Weights of a small transformer language model: 8.58M parameters.
MLP neurons of a small language model. Each row is named by its layer, matrix (down: output weights) and neuron, and shows model dimensions 48-239. Each number is 128 + 32 x the weight over its row's rms, rounded and kept within 0 to 255. Numbers have three digits each.
After each neuron's rows, "fires before" lists the tokens most often just after its 100 highest values on Wikipedia text that the model never trained on. A number after a token or word is its count.

L6.down786:080168149106124134121134090107157129109111122085106108087089069129114112114158123150122115150192111161090142113145181070129170121135121156106135097118169169089078180179140106123127122042122116090125077129147162083117109154159163105093175090102071133117177135170196152118125133153097100105132133142158121146121124148127143091174166147160102151141212128077110123111116146108129172089132145087121148113162214119104130071084157097121148127184136163114103156160174166113149079156175048126183142131173098174144113160152115117068117087079121139167111147168095150141093133135136141125
fires before: "s " 46, "le" 11

L8.down844:121168165132100149111091109136117154169115134152109104119080119101074141060142111116137057114140066116083169167141084111161082148129101146185143086146126131106135118166126114128151111179108152136081127240115084090156155118106095109049146170139149131131082173198134130109131139137126182117114148141131135192153144138161107095133091142108128102133117107126090196096181075171144115156102135188110125114119092080164094133109149126104138103093140149168116160102131082126158085088182100093122137131145163140115173131101100183143124149137102113146148151140106142220138086188054098169
fires before: "| " 48, "==" 5, "over" 4, "i" 4

L7.down99:111124183132197122134160154142130135094167103109171214118145111176116066097049092095152158114128172148117127163083168110096138117100224188134119107112061111162100107171157118133080145158103138159193166151086058148169184113130141125175111155096118074098104103170142065141130079182151163125115068135102147122142081132126089132156108167083146124149120162148148091079047107110112144128122126118149132102156144160124142066119141149120104116112183115132142128156126105136170141102132128100075116137156133162121198054125071149141150187100129145122135137113095108133139106095184128196
fires before: "ever" 24, "p" 9, "et" 6, "st" 5, "an " 5, "an" 4

L8.down941:143141175158135132123100145078085132108146107136106142112159130102086141098144109106103127161104142122147140121101119139137155086097125100149150066132091120125113100128176122085161171118092143160140171086114182146155120088123142162103142126085102156142150098127037169097150154075186114149093151109107166121157168087104109080149098098151137162109170107134133164145143118171165206135146115135105092108103057195105079190095059067133173143090209102161118080064158092114113154097048160127053153147115136119124121142100153161119156076155104144201103151126118219132059103164166109094
fires before: "| " 24, "ec" 12, "ite " 11, "on" 4

L2.down42:068077126139131159139141122142091203193100131123115138106188124180198148085117157137132148096117152143127103091098154127107168172157099148078148114111121109110145091090117084090101161187049113106121140124134123098151157127154098136067083196166123139121122121174119136149145125085133152127131126135121177124141165173091179117127127134173172174142131127143178121094119120116179126102147109130054159105167179121130203090152109076128093141109151135107119124176145030146198121119174135067133124129071135177157113125138156132071049124166113106052105116113136104157114095092130176166
fires before: "b" 15, "st" 10, "bu" 10, "ge " 10, "p" 7, "tic" 6

L5.down479:088160133119150165133075076161114113146130101089140119143142132181110160112155082186124118127133129172137185154097139062128136209152148116123115064138152134091119146116107100192120127181092088123143117123140123120103126161234158131139125148102096183180166094123142066069095175156141159150119148088097119174111119152169155100043097084124107102121138110130098110141172165153078155167169067186129156165132101159130075121136127083128128143138169169138166128122138153119213155087172109146159082143124119160141124093131128114121070124216109102092098177173112139159094130131090151127
fires before: "en" 19, "b" 11, "p" 10, "en " 7, "el" 7

L5.down108:124105152129185135148158145076174166133127096115085121142124164135053096127137115138042131091109149123138085132078147166126168140155108142076166104112183113113119076145139154124073132131105152167052078119158139151119158128151162116179105124129126155139078124180096221158070109060118141129151141049135103134095182118062133132104123125166137150137138089174179103093125075101149195102054164116083124095131146142141185080069119128138103160132137118151118078111094083129123145114115149129107132065119049157169100197115140110096087099128121136105093110135180125128131125156083154163
fires before: "ke " 12, "st" 11, "n" 9, "ned " 8, "v" 6, "b" 4

L2.down75:164157183115073127105163163138113153069085095071104063171110130118117108082152140126117126144129131137134117089064130108163089158117113137092110100093144112139127123150100170159152127109093138170094109145128122173182180159123133094086138138095111094139188126098137166170152121146130125129157118141126109086108121103118140154194099158137156202173109120175079130124091096164146206141113197070146111123121117145157135148161122102169195140119082137066103099160151108152132120127116118134141146125140125124098132126105097097133107067116173151126143148117169112154126208064065058127
fires before: "u" 22, "ess " 9, "al " 8, "ally " 7, " " 5, "s " 5

L6.down772:109085139133160109091142157117113113156082089149133070149152179146091148113116166102084134152135071169155142209176105190112128125131097119144180136082154071137102068139070186053105118133130130102150139142154126092145146134134162154135114139098162148116127107125157147128142172147143107106185066100115176061153173143130085131119089141115102072120117179083156101154181124178142110131117088121117130121111103132170184118146112092047116188134118114120125139180109125151152121140108071164051124161124143070113141137129139130134126105104148146190122147062086087136123193113153108189
fires before: "ed " 25, "e " 8, "s " 6, "ess" 5, "ur" 4, "ing " 4

L6.down1018:165167148169120189141124130128113151159094162121151143139073103076115106141155130127091133172120075131118129151095134177185110135130089143131118111090170105090126117052080147181134105136106067101031161116140169107105087140140138132130083116091104141169124094158063153124210149163173119153168129073130104122161073120099137133154112095155076049123128112118130113125116112155090119153166128129128155167087090128110159133087160129112103107123181145094098096173188097127116102105107127135050162155074089178124124119155144113145151126111147103153130130134123188163155167200125138062
fires before: "al " 18, "t" 9, "si" 9, "ug" 5, "tis" 5, "ic " 4

L6.down908:090115118160157105108184146199160089092173117115160134160128178128115160153131142154152146108124134087138157159129128186141116118132109079111138142122032075131120085077117131109092095165168122077156102131148131140138199111142142130119114207126154133137076102137179134140123139167147150145083098130123164094163065094159092046141120136101129198103058158096177149183145179172118158138161089118137126126105083115082031126084096125072121126089204137111146138093150102121194088171130127123153174150113143083080160130133135172142158200159109104152141158106071166127106165141150096104
fires before: ", " 16, "ed " 13, "s " 9, "e " 6, ". " 6

L8.down14:119170144178079107181124102160143090144122123059114127101152110137120142066165160090112150141127134155107078162145142052164186089128135120090031184163141145107126102071178121192077129111144150148126084144126161112155167141087150134099171069061120115101156136183169110104155159140205190072123139088095114143142216125132119168095179096068141080136088125096120120122068132081087180187128167097100128108108109116146141113103149151142131113149163097105113163102185148150136141165131155117151171150099128105085174074126123118130115154108137084132148128121066114112100132168168133121
fires before: "d " 20, "3" 13, "s " 9, "4" 8, "d" 5

L8.down525:084105135136137144120097089155145128142110139103097141165137135178059165069118104140150146106176141129145134102092091117128058129128129126097099251058168082154134080128173077117106169204170178131195134155112129160191142078077092125086118156061234164139123087149123187155160143139129122104068124193157103165113150129099055142094071093102109110104112117103166120135140096135160125107133178152161129154162118146132095098136117104096123126081112171167118128090148112132171118134107139159072170173109117108111189115103081129146115090139119111193129104101098130095130138128181115125
fires before: "| " 58, "\"" 4, "e " 4